config.yaml
n_layer: 12
d_model: 256
n_head: 8
n_kv_head: 8
head_dim: 64
d_mlp: 2048
vocab_size: 6760
activation: "gelu"
norm: "rmsnorm"
norm_place: "pre"
norm_eps: 1e-05
positions: "rope"
rope_base: 13900.0
rope_fraction: 0.25
qk_norm: false
attn_scale: 0.125
bias: "all"
tie_embeddings: false
parallel_block: true
init: "uniform"
init_std_qkv: 0.0193
init_std_o: 0.0
init_std_up: 0.0193
init_std_down: 0.0
optimizer: "muon_variant"
lr: 0.00528
beta1: 0.95
weight_decay: 0.027
lr_head: 0.00404
grad_clip: 1.0
warmup_steps: 200
schedule: "wsd"
decay_fraction: 0.382
decay_shape: "linear"
final_lr_fraction: 0.05
batch_tokens: [32768, 65536, 98304]
seq_len: 512
doc_mask: true
train_tokens: 592000000
steps: 10230
dataset: "wikipedia_en"
MLP neurons of a small language model. Each row is named by its layer, matrix (up: input weights; down: output weights) and neuron, and shows model dimensions 128-255. Each number is 128 + 24 x the weight over its row's rms, rounded and kept within 0 to 255. Numbers have three digits each.
A block is one neuron, or neurons of one layer that tend to fire together. After each block is what it responds to, as a language model described it from the Wikipedia text at the highest values.

L3.up438:133125138129142094187120138127136149128097177111154120085092144140138133136095113115123161101094115152115096108158138153164169105095126110112062092130129167127113129107167139136143089132091109180132145134081150151103103145135137126153129140138072123121156081178131163120118128174088119170161128118152173130099095160116095117076085125120087110112085100158164142107127112171126113143104
L3.down438:122121146154126174167123145105146079141134057128143155089115141109184070071120137086150100118124170134126121139073124143095134138142146122118137155130144118158108176110163112124152172114124142121141159127152117127113140153138139151095120124111142091128109133124111169153112122089138157155117102152138099130135137107127138124175105138108138142142136120173127083141121125107166107156141
L3.up628:138142122131077079091133086162105095140126109130097122104133137125105119090134115101076102128097083114130125121103141125109106121090108154146107104101130139117069089115164107114133174141121047148135123153102120123107139134103119117130147137152118093103160130150113154172160107132154124154149109108156147133158120123149115106122157113124099155145159116123131123088136118086124101155115
L3.down628:138145114158081137131095140148128127187151128112132075134113105099065133098147095128100100101100130120129133128151146082149103129129078132159107123093133135148168109119068103117131134101101118118086088108089124152123106124090139135118138146094131129107108144154106115146103133140129165120115078133121118129116109132103158127148178127165074156129159156123115192119158111094123126148134
L3.up1073:110144124118091126142125132149109080125149122162118108116135164167146088114163110159091122118122157089148118111109128123165120126073113122121094130103120158134085092139147119127148168150127097125143125132136141118135147113094125154115158123204125074083143140149160150109133104111165102128141129100143157159147091122113109097100132115184088132098119101096111094119112136119155101125120
L3.down1073:173118098203116112108111121117157138166147105146131108122132132107023142126113106134150136145097159128091132139117113107123133100120089115132085128090118109118148139137118137128081104104116106110084101120098141127128086142136161124099132158092097152110086119124130136158131117148137120116138126166157121141128121142146141134117142169113108172161128124131139133109163127109119155137143
L3.up1078:149160132123110114109170091161103112147087096154119108101135133091145150097099100141083101115113114128128094105117167112105135116122112149130080104061177139129110105121143135105148173132125068146111095143119105090142131148104112135093166113149137138126087133153134136133172123151137111148124099119130128094143122147146109124146140122160093136130172130094151086110148163112134123154103
L3.down1078:137136140188107101102127129173114124168109119091105118128122124091139138074127117144113118134107109099123096132150121116152125122118113137211098134094158111126145116138115131094096116079102118140102063108096128142144107131101152125125127148113143144103110152149117160147105120134098140133132093130114130127121132156112122094140148162147113131124165146136126150097157126113114113171126
Description: Place-name completions

L5.up1434:102162124122119093149130154170128107137117135121116130081111145159159110119144147116117076154107158137183111132130143158129147151117126116175150150111113122135146174137170113131096103161131124133138164119125109087091095153152157125112096086165137105137152150087095136109137153173084123183140147095135098144099135111148135135114155132123102115137084132172148137156138133140144113168121
L5.down1434:107135113178126153117105121090123143143091148155123121097089127142098124132180096144150118122114164106137119171135148117157163180135096126174164138133120135127148112067104132117106122140124102126120141162153100131181123134104132141109103130127153085174143168110155152139108164106155100163124133139123175159142079137148130098121097146134105142140150120126172128118168114116106146104128
Description: Money signs and table numbers

L3.up202:112107139127141145151131128141102125166108154159155130100093130141149144128121116145125116120106125100121123110155163180127131156115155104148127144120141156163106102164177069078116143118122180195147142138136161129124115109128131135066126127100111111116120096132134118136114091153111129180163129079135132145153144117129150146093116173125137195150174172170184129120155112130167110100145
L3.down202:095111166148151167127137113147154140091145116146120134079097124137108126159102091168169107129133123110154168088124152184153151147143152140147139147120103145113126144133138088116142111122137179135145082129114131110136151110146114140098124135159128124122105149120190186096084125121148145143128140108163179151157155152131132158113132150111100119134159178154158144133151105118147151125106
L3.up757:119112104140163118130121146157110148135106128173098146117130129138141139140137107114139103138128136115116084143124109102079152112114151126137098126130105122165112172138134121137143156128146138140125119145134108083094149149116131117078106078120112120124125074141148127113120118166078118135149120149129121100103147172151125142132108112135106171108120131144121101155159111155132086112110
L3.down757:136150145109147142136149165136126135120141150119171143161122114082097181114126152102193107155104138156101128165127103170106113153101142122158115160123135138167122118128119093144077100162152099128113109104115176109100127083073123104140180103126163152112113111073095090068131125142104114138138137151113131125140144133140134142132143126129154094133141128135147128099131151129099120138128
L3.up2000:114143116129162102135129124153154157139119128113138113130145150108123121157147147124129118127118137142135109121091112178093103151127149126120159144145136151137102105139158106126124106125184143135132170150139149176091097128110083176087123163132099173093165155119138128163109145125161114099115126155094127122080165126100128131104140075154149095149114099145111111152080108097126127132102
L3.down2000:155139172128103100113127135119091102140121140107128132083127104147107163107140139151112146148099137146100105144173112140087140161124148125136119161115020126146144106120096121146106114152114137116110080106127128162136160119178104136141159136159073162117093161158068111146101170138134128147126164115101131137080155081122109122098120124129103156133130156115118127131144156110135126169103
L3.up2044:105132080108139092099149141097113113094119127140142149068152115153125122125142145113116099158151143095133107152147134186104134138109136098124154118106122169120107163122132115107129105153146110170164134139152131121117120148157099115122146129113112102117125107130148136109131174162075111110117097134115137115105148130145094100134135090083120158134132113111136100125126103165100143182100
L3.down2044:128139142144102152097165178108113107109111159162162146117145122141113167098139137109146104108119146147154131096148088156113114138140086112146137157122124152128151148192127169120094135122076167153149112160152158128085155124169166128117124148099100134146151099121077089140170139134107114148142121116129162149117148132201124123092171124119141166110120095095121128113088128115148143176155
Description: Money and quantity magnitudes

L5.up1141:149137177106113121143059127103156142162108111199154135100121121181119138114120150099197127152160114134145097103127138118148092107146107132193153099116132123109138107124136117122118144099129108106160106130109113112174092128112155116107154127101141138114144098111102115130136132114123107110140125139070126152098100136154056117145120149146133125130104113154094110088132159113141115117087
L5.down1141:156157108140159113154159154112134164077163086090138163134147169100118136108132144161125151148152103115133132126118135147133134129119144111107136164113111127146109122128156098139123080132161143151115151120147138127091138142117110129110140126062088122133145104135125159122155164094130116131160096152150143135169132153097121076098120173125077118143152113092088130140142164135120086098155
Description: Mid-word subword fragments

L4.up209:165150147172122155103142122131113136106102094162135147075142149115143120113131093120120140128088093124159109115155129129150092114110094153140080106137135090132098129142120133134125130090132092088116107117147119123106094141129156125146155108196134135139134176174138127121130110109107117139138111152119162114128117117154132130143166148120148121106121143123143119112118180125170122130084
L4.down209:142140126177105117093100125159116133107124120105109126118113097095165147080136142121137140116127148097118114148159105110212104113159126146142112101067109112117146087138105118102069135130096164124120118143105148138140124131103147111098179174115127128099117187117117146130116103120094135172117126179076126082113170152119129088129147157107120139125143134130132151122173101121120137128119
L4.up298:183131158107078121103115131107151138135133124110113124097133097111128077138109085169148145104111122129119078116108176108081116099157111128184150182145148114134108129139156146149116117117159107136098131123140119162106111106116146123120142132136147144133155152134174155148155119147097111098142122134135128130142128180146097078114156089144124135137072144072146120118111136141170133135115
L4.down298:099128098143158134127171098173143125124144122147106079146115080142095158137143128126147154122122148112124110165146077113159122134170152122086114138097149095133146120118121141097085165107136140152148140120100155136157116132124117157110121160147130109105120163118084126107139109096120165134081123115117131128120110126116180144141137214102158145147170177143137111143129122148104141130117
L4.up1499:126124117158088148115149207132097094137157134100129124085131123134116107105082124140096133134122103106102132129139102088138103152102144140105112078164145136109133099127182128134092156115120140092130129105132105097161148111091086067130139111150123116125147118162155117127148136160110102139127168120130155092146108105136126128103117084138107174120144120161123082113137154143171134135133
L4.down1499:106149130124121115146121176168127118125136092090135089143136158090084117103133072102136153115114178088137111100122141107124170152158079096123148154106171093158107118142133089125097122102124123108129132134122173131121129152085162170173120196117122129121089137135151157144098110121110127127134103143134091134117115113159158115131099145082120147123167114085097097110115107176117145120086
L4.up1980:144130093140131110107112086131091154167144142109146146112127111157140137101169151143154148115123112132115131155068157135140151140124138143117106095154127108151098186142142129156109120108081091126120133160125139121137126134157143106112153161143115149181139131129154126150116147112139157076081111114135135153114074149130135103167158168080071122097159105149151130078146149149099138151115
L4.down1980:072146150124120097131143186120124095111117130123132090134126146119114116119110102109074073131126133105137119125153116106126114128135102125165104114104106095114122092142100138090143140140148172142133120132126132169113134114146134105134108120122090130102100144125098148118148159107105121178126135151112128120105137134115143140076104111199198114128094115114099104139078114116136138149134
Description: Place-name final pieces

L3.up203:149164168143103145124147111107147101112153081123127154114133202142132144141156106098125145069132128137121155073147185134135140086134166084117090136177105121125131138137126148154071172155134098127140126174135134138080127122098136131150135129131117118122104108108126099163119133141125096112124126168142127112125116147127118095101125120137175119107119109140117134130145131092126163144081
L3.down203:129095099123133121123136138128131105130122117152093100108147168083065107120106123147122148127114112112094129114098165122137131160105153119122135105128144129104135150143130121082134116188129105112127117112128126167160109114122150122085098118121070119106113133109135108100157109159074085168101053116138148165147093130105103090114177140114109153111130161132149124125153121123085095083139
L3.up638:084152164148115101133111120143124107154127153126121150144131140138142135129119137122119108171106130119126172108143122154181112110124121098103094117102111153139157179143103110126157080123169104109155147119109131128110124139124090121115135181140176125134116146086128153130113152104114110133110130125146085141107149078164165121137144150131150121080121112185101114102081136126171138113129
L3.down638:133149134162118152137142160132142162120131148160124149115132142132077176141149135154101119155105156115128131125155144117137154114144134096201109112128162153125137122145120118077113110111126168148125123157144135119199108116117129144154138121115154160129122110117074156166126131102050137121122149116097149123136130141171097093151138175143120172114133183152121120141110119202123135132151
L3.up1451:120156111109077155143146140102121111136178123092167159134116137123138096146084102148130107111146155118113125084150177105146155065131155145115091155115134146177169117096162113116126123131113157141141103145112162116121125112137114113139120111135134117109135121122145117143123150160141144116111154140150091106149167082147136154160102113154169111099097106103104103085098138124113094135116
L3.down1451:179140101135152145105146112171116098078149127137108156116109122166153125141114095152105114145126145127125145114150169106166129149106135147115156115122146142124112126109121138179162128170119136099098114122113120115102170096104133156164167092092137111133157128128114143096147140117136131147122140165110103100146108118162141129124115079117115117130141119160126125114096152082098113101128
L3.up1742:102148132069095159146141121156153147157136118116171168142134126170093132108123135189120095161078147187158160096111158117109103102125158130119123132127128134125155160127117108130111082131090108112116110127108119164119148125116130130118123099123105131118164143164124129097150192122105133091152128157086112116105118131138135133103094139155195108099143103126174104123122171102129127139104
L3.down1742:110167148100087119144158108146144115090131124093161114155139167191217129111147083121104110154094142150164165110093178111125128129114149135109119141161111126118161103110129105144127122134082116121153121159118126148129168139091100115094140105144117121145129140141112084106175156105108128051156170132090117096115141134158138157125140123130187114101133091150137114101140153128097148127110
Description: Early word-internal fragments

L3.up45:145105141119119101148157121113114129123163112129135124157127102126121071152125166098159115114155152130133102153140135156145104148088137071130108148164150146095117138077149102107160073138130158155169156134109142132169144100115106149111115116117122131157169127120112146137078110091119184154141140096143139126153150131130119098128161131139122151156122096107107180121171108109152125128118
L3.down45:140133125056119128102143129135097138105074148132145137155128171140141157125174113156124133158175116161151129147144098088133153103143107135132136147119131081151108166141118105105090120124100133176081123126087158154103121129144138151151130118137170134109084098119109141132135126135128143125129180168117145129118089097135125154135087170114136132095136141119100137091105155122090131136147
L3.up349:118092170150148139138139146142085140111119229136120134107121138109144113163123100133143102151149143122151128106154097175104106132088172108137119124128091149157108163144126100088152144112133120129151134110150110131158130133147124107134123116121150118154117076121136131132127154086120096100130180130105103093148111167120150137110139147164146126123113165159130110132136130150097125103118
L3.down349:173118118141147161144125163136147124140157114137129154133167148120057139168134105100094121100107136202149093087129150139101143117142088155131108149142111149096095107136113111101121130178131151109110135118115088152125135144119095098101132122130141094109158166156135141104118148133145152190096133124146140133082111128151131112151136136177070136126155111144127148150136158162107112158119
L3.up956:116105125131111100099153119135119121146109124145118140175090098150130128115139141142179145144129183107184128146150082193168144179118150138132131115171145154161141122174131108125118118137127175076154162150150129133134103108171138140094093161168106116145112119127117140127137187135120132113112089119151094097165076158134140104107108152137106121127153121136105115193135133098115081133137
L3.down956:074170116145132160105160156106164126137135139088127116108142114191035117114130124101149093155146155141169145124126130133117144138086100109138112121100144133095124081109131110123144138132154162144131127146094160101150135080097167167131124135131101129125125153155151126159169160134118094105129126149080126125159109126158148137107159133118135146093108147107111150143130107075100119169090
L3.up1072:130113128113126071141133109093106107144136141145107181122126166179139101126121148104165129119155154157111119106166091134097131199129113138151117147118160112146132127157127101161129133133124140139125134126082145146124139118133110123129145077111173154095105096141114147137112151169123097128120121168120114148127104184173136112166114128191146153119101110118132145123114087083166121138088
L3.down1072:130086106136134051121111117102150184123104111136162141141117176152134120075152176091130127142147152104089121142112088162118117106096116124121114138141142106171128126152108104132133121144168125148101153140152103128139150063096162128069146144142132140105128143120107138103134123113193098149169145161151147149084094177144111144123115115158147137139149154081135130105108117137103130100147
Description: Under plus mid-word pieces

L4.up315:128097123076155125123099125144151146119119110129154133099169113108158145123106161130144085127090114136132154115128130115123153153138113170098162124110114136125138171096142108108135142122130063129154113134149142077138147146103115132108153178113148103102135161122127121113102126118128140186161139145114128102136113151087091128129095128137112109149123121171152100134095126126093107144111
L4.down315:135134118080101090173102167130103120134127154095113164081126131136130116114122107104175081078160133103155130137094082086110083159129135146102146095142150108104134112118105117132136159167129107113157124123094108160145119117118152163108121104085166101113067093129093135160099113143143157147134125151116113128132091169097110117119158101180148115119139109098122102150161097139091152146107
L4.up346:124130080122121067133112138143125170108127101129133129115106122145136138130128107124158134093087134136110093133130135131101102137135155128094144111127117122141101161148136078150145192094168136135154166150104140167117166119105096141154078122077160103136087148104109159138132075113146161130116145112134158146163108161116137157095087117106191128155148133150138151168174164133150111130116
L4.down346:134142135149116136096130108148171167114117120115162133114123122096055134156131138092167145121127119148119110136141130129100102140138164133172136142129135153128107121114094099131136153141174093172092129116119134144118122128143078104125117116130167108103089114119120153114130114131142158160156154113135110146098101163118128135107155154155172107071138166092144167144150143119153145102114
L4.up554:134131128125108072143135166135135195126108104126110139140114163113147148144075111083108119114130138128119137126142126088151170162144169111161140149129118128117122139122100121192121154153133151112128122103069128146114105132121141077091148127166069127110147128152141161158156146117103153103100153139097116127121125117064137116154153129187166099127067141111133110164158131144129140115147
L4.down554:137162166116127103162178136117138148095147114145153139152106129094124122160086126129138105113116126112104099153149117092136168144082121113120109140109175108162091123132116154152106188137115114087128107113095126110145098142066141109108113175150138125161112130160160131136119124115134111129141108111108088151126107119090137128169123141171131105120110126096150125124154142134073127111122
L4.up1789:126091126105104092135110138067127150138111108118134133117098155163124141123116143152138107063124140171097125146130141135150150120137144149099138121138136140086153160100116126087119186138073163178114121112131087146098113177135120143141119138169100140111146151128087100108134151132125128072116119117108125143108075144135131130160119096120107103134148104135168157162125127137134145128106
L4.down1789:095152091154121095132147138175134105169147156084111103124149149099128163141092113117086142140141135129141137131127152127095101117150155111155086161103123120148135113141169128084079124123134087118103157112116132133134139079126115141109088139115104147137092084143156112129152068108126120136134131147082102128140138106107098120113131145127116141102100159138110168136111114100162163145112
Description: Saint and place-name prefixes

L4.up198:128127119095155144114123121130112184121108174158135097094139121111133143136124119095099129115077129127130088135121165129094124138104139132111089124143124159094124089103103128123118131145136132103158132135106127144157101117090086125122133119127107133121131099087140128135123114146155119125141140112104134153097125102112146105148111150104093171132122081125141079084155149130133132155060
L4.down198:096106155165119131123138122097120086101135124132130092137120128158086077161129085125127144148160085164122136109128109129150114128134135115139141132105149118163194075118114123144112129119092118142136098139134111139159161142108134088121159112138163125127176106106144123112143124159172121109125163125105119111122131094134120113116164135119116130082101097120142160102097136114107091142129
L4.up286:140135117117159141124169098125087170128135144110119118100132135086120130140128109140130136140127083128121119142116095109138169145107119175099156167103133152115097117133117136128146149143185160159153140115111130154139129146120064040128201154109121122150123156174148166092130096115136103115181137102112102142135136103112142155111181153139144116143114133123168100139086115128160146159105
L4.down286:141112104130133118126150115099131102108140152087129113106116121098017153135135134102133154112183104162141105120139175114128078165096140099148119137136138124116108125157117118123104122137096122110098131131111116062110121131103162111142097136144099141133150124095122126149118159146122062119133132142159135107133125114160127168148140128149149103126116129132113102116157139133113095092118
L4.up759:126093117148149148128142124126134128138118143161093095110133161145123151129165150176112132098169097114107115114129168076159120178126126128099151147132110140145108119106148134121125104133107163144111146123132111146131137153165072108110103152099098145112172087137122119132109123140112171146102120142142092119125140150150111146174116134165118153134134111146126116131124139137117111102160
L4.down759:137192133140077124143131140154086102149155101119161135107123155139002087117133107088109133150124091157177142140126129107131151141136145132137060119134117105105160108147138134156166150116119125129129129077108140074111145118105135152125096158137139127134075129144169159156169093138106108140130159146135120122128098162125141128108133140128164118096132160100092131112157161111143167114111
L4.up2011:166148097150161138130091137128102149110127119138137112106116162071127129165174181087126119155106065073132083132094122170125117130087170140129143125120145141145158121151130174150121138143112137091138138130079124128130120139158140112117161154141132144194110139123133134124158086108145124135134149117096158103154159126130112146123112149136123147118132109133146154099133146132089106166102
L4.down2011:132115143137119140093148151169111105144104124142147146147100120106062124120122147140145141106130105116110166097111141125107121136111129158079127141102125117119130129131091143116150089135108112129118146126130147134123148163108129106091170131104103122125169110091117148100095114127203134167106120107154098165086126096134145125141173149103150162162150085121136144102073095131106106097122
Description: Transitive verb/preposition completion

L5.up1720:118084174106116138111120124141143135127109108144152114169134096136144163124093126092130138147138096162114109107099142148119116108129134151144130171109122160128116122094096167152057092136119193128110111168140120160130175111118127166155119158085173102090126096159129100080115162103125118109132139127144101117120119105143099116101154108121137141092078147084078128138127122178122147090101
L5.down1720:147133107104119120117108114146159112090132120117137106140134090136128100100096127159122186146099160119132153113141137086098117147139153075112116108166110127097146101141145098124126174128140101141136154099132156117122122169147138106150113126119104092139118140163150150135115166115140165108073111168176119158128138151155115086171135142114135124127121128177150127116129062114162124111142
Description: Mid-word suffix pieces

L5.up818:137106121136104127099163119141141117130109109129168168111096113099145139134134096131176088142151088151127130100105081153084104129134139135165148151125129148154121123160148137130133113164173118161133149105170098118100142120117101126087099146143115125164105133105122114151132130126070114107136125134128157106110084163116107118078130123139121071133155136107103150130125147174124133121112
L5.down818:132160110117112106131167093165151104147135129143121123119140115099149135147158119120155132124142104108096083156113135150140150135119152173133121105147127157150129117127144096147123137162116127087098098126116111153146118103140134143094145109147105109107134164101116090137153165137069108131141133131117144116151117176130207128157131105115124122085083149134153157147060100085106101127117
Description: Under and prepositions

L5.up136:145147117110103123078164093132092151123098097166141191128109124112109134078086067113076122132115145136120122125108118134124127090109109107081104144100140110161133101106152146080108101138120076110127145115127180099131095129124137140129151109136174127129137176135155135136119136162136084200187134133088104110087095117141105108130145107129117143120171158102144089114104166137150136166106
L5.down136:149148141159095143100145162167094142174111121099148142090121132114079166070155150148126134131117135135133099135152118133178125107113094114126101116080117089125145108110149106132124139122103102084123102124139172138148121155100156135118134136112130168113140195156155147127129128119144168167146117159087137087133116114128112089137176155075152135125182174117074140123131135144126161086126
Description: Place name endings

L4.up82:177112096102144152115095143158077113102126151127127152144106185096145163184100140120129150081149120117116107100165115103145123128158127098096119156108142135113117110130125134144133200112113163110126133127059110086120096115120099119145093121135171114141140119093113133114084152160142159134155115124112132119135157154143171094142169163100116142148164180125174144115125148143145149127123
L4.down82:151091134112106137120098103122118110123133111153161100125140100181092138166127111117139106124110077135141145134146163141102153126121162111109138129153125119122134129137104137132103099113158160090168120106135143059143178090120184157146087148126152162133092148115114157126095109134122137136098094093124159164133149123129141133101119169099137080113113121148147149121126111172137173172117
L4.up323:134134080160105147131158124153130138136109142119142114092134140147107112144131090110134103147152116103145114105135118096153154106105141126118129142114120118151095134149129119113117150133090178189159122153150137103119129123129125105116139127133103099096100101114128108135087163097141105175152089120092114126134175152143121113124124128119144140130127112192126127111152150123083096121144
L4.down323:107117134161154116117107128114138128113111167132136111111126113087106166107111150133075129125108135134138121123135135157087135140145151109138135087127114172153105151103092107141100140173094130097148155120076133090122125112153127112123044165132092134110128173103107137140154089107110152134137109131068152138143089140161098124167085142153140108148146113166133116114174127119123161116125
L4.up413:148117145090120102159172079150098113120123127136107150114123156145132157112126122109154125109140118124118088141078133159179122132122110094101096100126131115144112119104168103156105133149124156162111121094108148154109158121087102098158112140110128157110122137122158123091118147119123154137118129121114094089125165131127082138149137105109173150133121153116133116100150134117153113144139
L4.down413:129131134114106091139112164115092075127142081148120127168134132142072109133166161123164117080119112139113141115152140159134129111110197127125160188148116099135104131121092122124135128156116121137109124134145139124163112142162148133124128150151118148112171159143117122149130087118160132111111142118130113095112108157132136119146114150157138161114123092135089114115131056144159161111124
L4.up615:119089158159153154122121140158126123161106122134127173089133098148152110136140153124153116118164098108138076109119131123126150110095105149098166154122115109144105118108115150161117098133103123120143077106113096131096151146080108130184201123153141141108078151109102139168102182146125111104118081102115104119134132091114159074165130119119154174124126152135162111130118158124138155149087
L4.down615:162098104145132136097107133115157138153143133135133135113118123137130130117108107104175111123103128148122111112151149100140148137116121132109096135142096149121116132126152120117105124092109124133147153169135120122140123086116117119111114127166132113105092177114173134162100148086134144148147062118169098136112151111116097107093125102080132128179105141110104136169173180103102152111108
Description: Wikipedia section heading markers

L4.up329:100177113141111070106115111124145121163082115156121114158107158151147138062123148110112115156127125164138167104111173093166136151095106134158149126079120132119136124137125134163146151082130123202133127082113180136115115134097157140123133097130131117128141112154146090146151143098099145097105177157116108136110138123131176152148119154171109188115166140139095115133162135146111143105105
L4.down329:091123121116132129120184127138161129112123125106150150120154090135114118143144125104135111117150124124119121104151157133137100059134148141115130160135143074088094171113143138101101087087085133161110132093161098104143133133143127140182130120158146111156153107119127125143101150179177155145111136114135096142119130147123175117107183131123173159107132099099126127136095130142089126148140
L4.up715:095093147124125125135075150127137136084158107137141119160136105159138152092130130132119142154128142160143142066122103131150145137112130158126115072128115110126134090089083108105093156119112145133106125106117152127118121142146120112123109125138135191117142123144151141088155082162092131127123125149152128122145085140120126142106090124169155132131139129174177096113142107142148151121143
L4.down715:151089153118125072140099148133132132135145145120111168106111125138137130134136138138105125113111094119136123167074131126108122128121130101104153154079125084104144146128122159136127153141109123134130122097152142115107122125122121137106169151135129146105126111182098115128150138117108106143131126077118114138115119097129105189148133080152161131161111086142121118129155154110074158149124
L4.up1380:145122147101141089145080124138156148177081115180148147164096113145152120126130170114150145173089120160124155100086177130157106119132153124129117089093129115114140151126200118107096134134100121146131083127134127157136162110122142129140154184092150127113159124135130112130159100122113105146139147136131141144102135158094101147133101095173155138123149089138163120092087126109110136107081
L4.down1380:131126129148140142140141100154097141146103115150124148116148095115158148108142171102119122133114123152115148134129139128116135123113158162072111117133134117105171145114153143137084133161104148150153109084138124117079132158102134136150184132121144120104162166155135138133130114179147135111098153132176129101129122093111129131126131139155139177155120082144097186103119077084109140083113
L4.up1901:074137139153131137135163147143120137134145104121124131082136139129129096137111127095157108113145122118137133133127134161103121107113123154114124123182161116128123134130114123115086090126095128128144059149108159110098102171111134140147103168169141125155135097126124107099158140170154116143100114129087120113178145133169126085116136159130094168118120139123107129106109105093152112153094
L4.down1901:138118104135145110083154123128167126155079144156154102148145143146160174098137117125066121166148141137085175134100116096128118144078111146091141133148139152135122154113167082103105163134173150140157112112136091136125140127138145164141158089146175166121127100113115105114123152070132154150109162073168103152140115124110160142139131136120174064135132126167089119114125102144123153149133
Description: Second piece of split words

L3.up1744:135093112108141101109152101112181172107120148129155133127153115112104136161120150151094083115106155141113091135145100127125136142118161167087152135136088078109117154124149127074163128155124137085114116096129098132129146152146100138105129136132164159154129127060159133109135131145130119144131126137181076121088102120100191121171136119071155102124104105141118149114117073102120122103169
L3.down1744:127104160177135144131105134166108074139124103112091145136113126095207136091127140107150138154142103076118135165124179127101098124087105132130139120110132162154139133152109115126118132096118095146138131135184148133118130125121143107140154116166100145130082132175090107124112112149107116131117119125102173169125158166146128093102113144129061128115138113165133081121101143135126143135067
L3.up1764:147124146192097143102092189140148139139118108133135142123127181099120109132145194099147153120124187075111120119130175099148140115151141141139098135097115161135102144116153118132091110095112121133119126126145097138109085117141095137154109142146153107100137132097119128156131186120147149150108158129126145087145143111129124121139115102155107126091131113072142109095118161146134061118097
L3.down1764:110087119105127139085133092112152100130138165121152110150131095193099165045105184095100104090103092154131119127122146179158141125100136129150137136108099111126135171167104111075088152158169094132149115121108145115128157089134146124108127141096137133130132124111142157112136129149100102120129136138152132120125133140128119182115161102090121134140133118161142168151112139133139158167117
L3.up1880:126134148144160144085095099135145128163109115155124208143097088133135177113111178164095149142098112114106104118131092123119164154149123077145144168158119136173143126161105109125153146111111130148115132143136124111127117135148129142109086157109109130148095111106156098103140169127121117139168148135131065143050169122190137153104096102119110139106081136115154133149154129134122121083114
L3.down1880:102094138132121162126144139095071104125158124119114103078119138099080129126145157109146096135187124111142116141158106124113150077125127101161125140109104087098159114108093145147103113125093109152115147149131079108084132112114120102172160093147136200128091114134122162119106146130185112127117130120097073127169123121099140131137122156146110113122124120136118153137115119091153132110133
L3.up1926:157132085121130134091118148115172152106125165112148146133168117075149149099142130126130109121156189118119098116113157138085136129128151106142138156156134161159101141115116130125129152136130164125101146065147108138125114159140144127152130129090105089141112175151114129108112142145141068121129184127122107120107199112132138174146102109083094141088105174099120113114145097132153115110096
L3.down1926:109118134118135131158120075135124129143130157176163091144100121137149154149075119108151149131125148138119123149149124093137149137147131123152118149128162102158108188127160128141109098141110113061140122149109124161149164110104109140103135131137157132137138110123151110105104103136103121120148105153141124137119131151144136105150142128146125118100145111122152101195103148155112147118142
Description: Word-completing subword pieces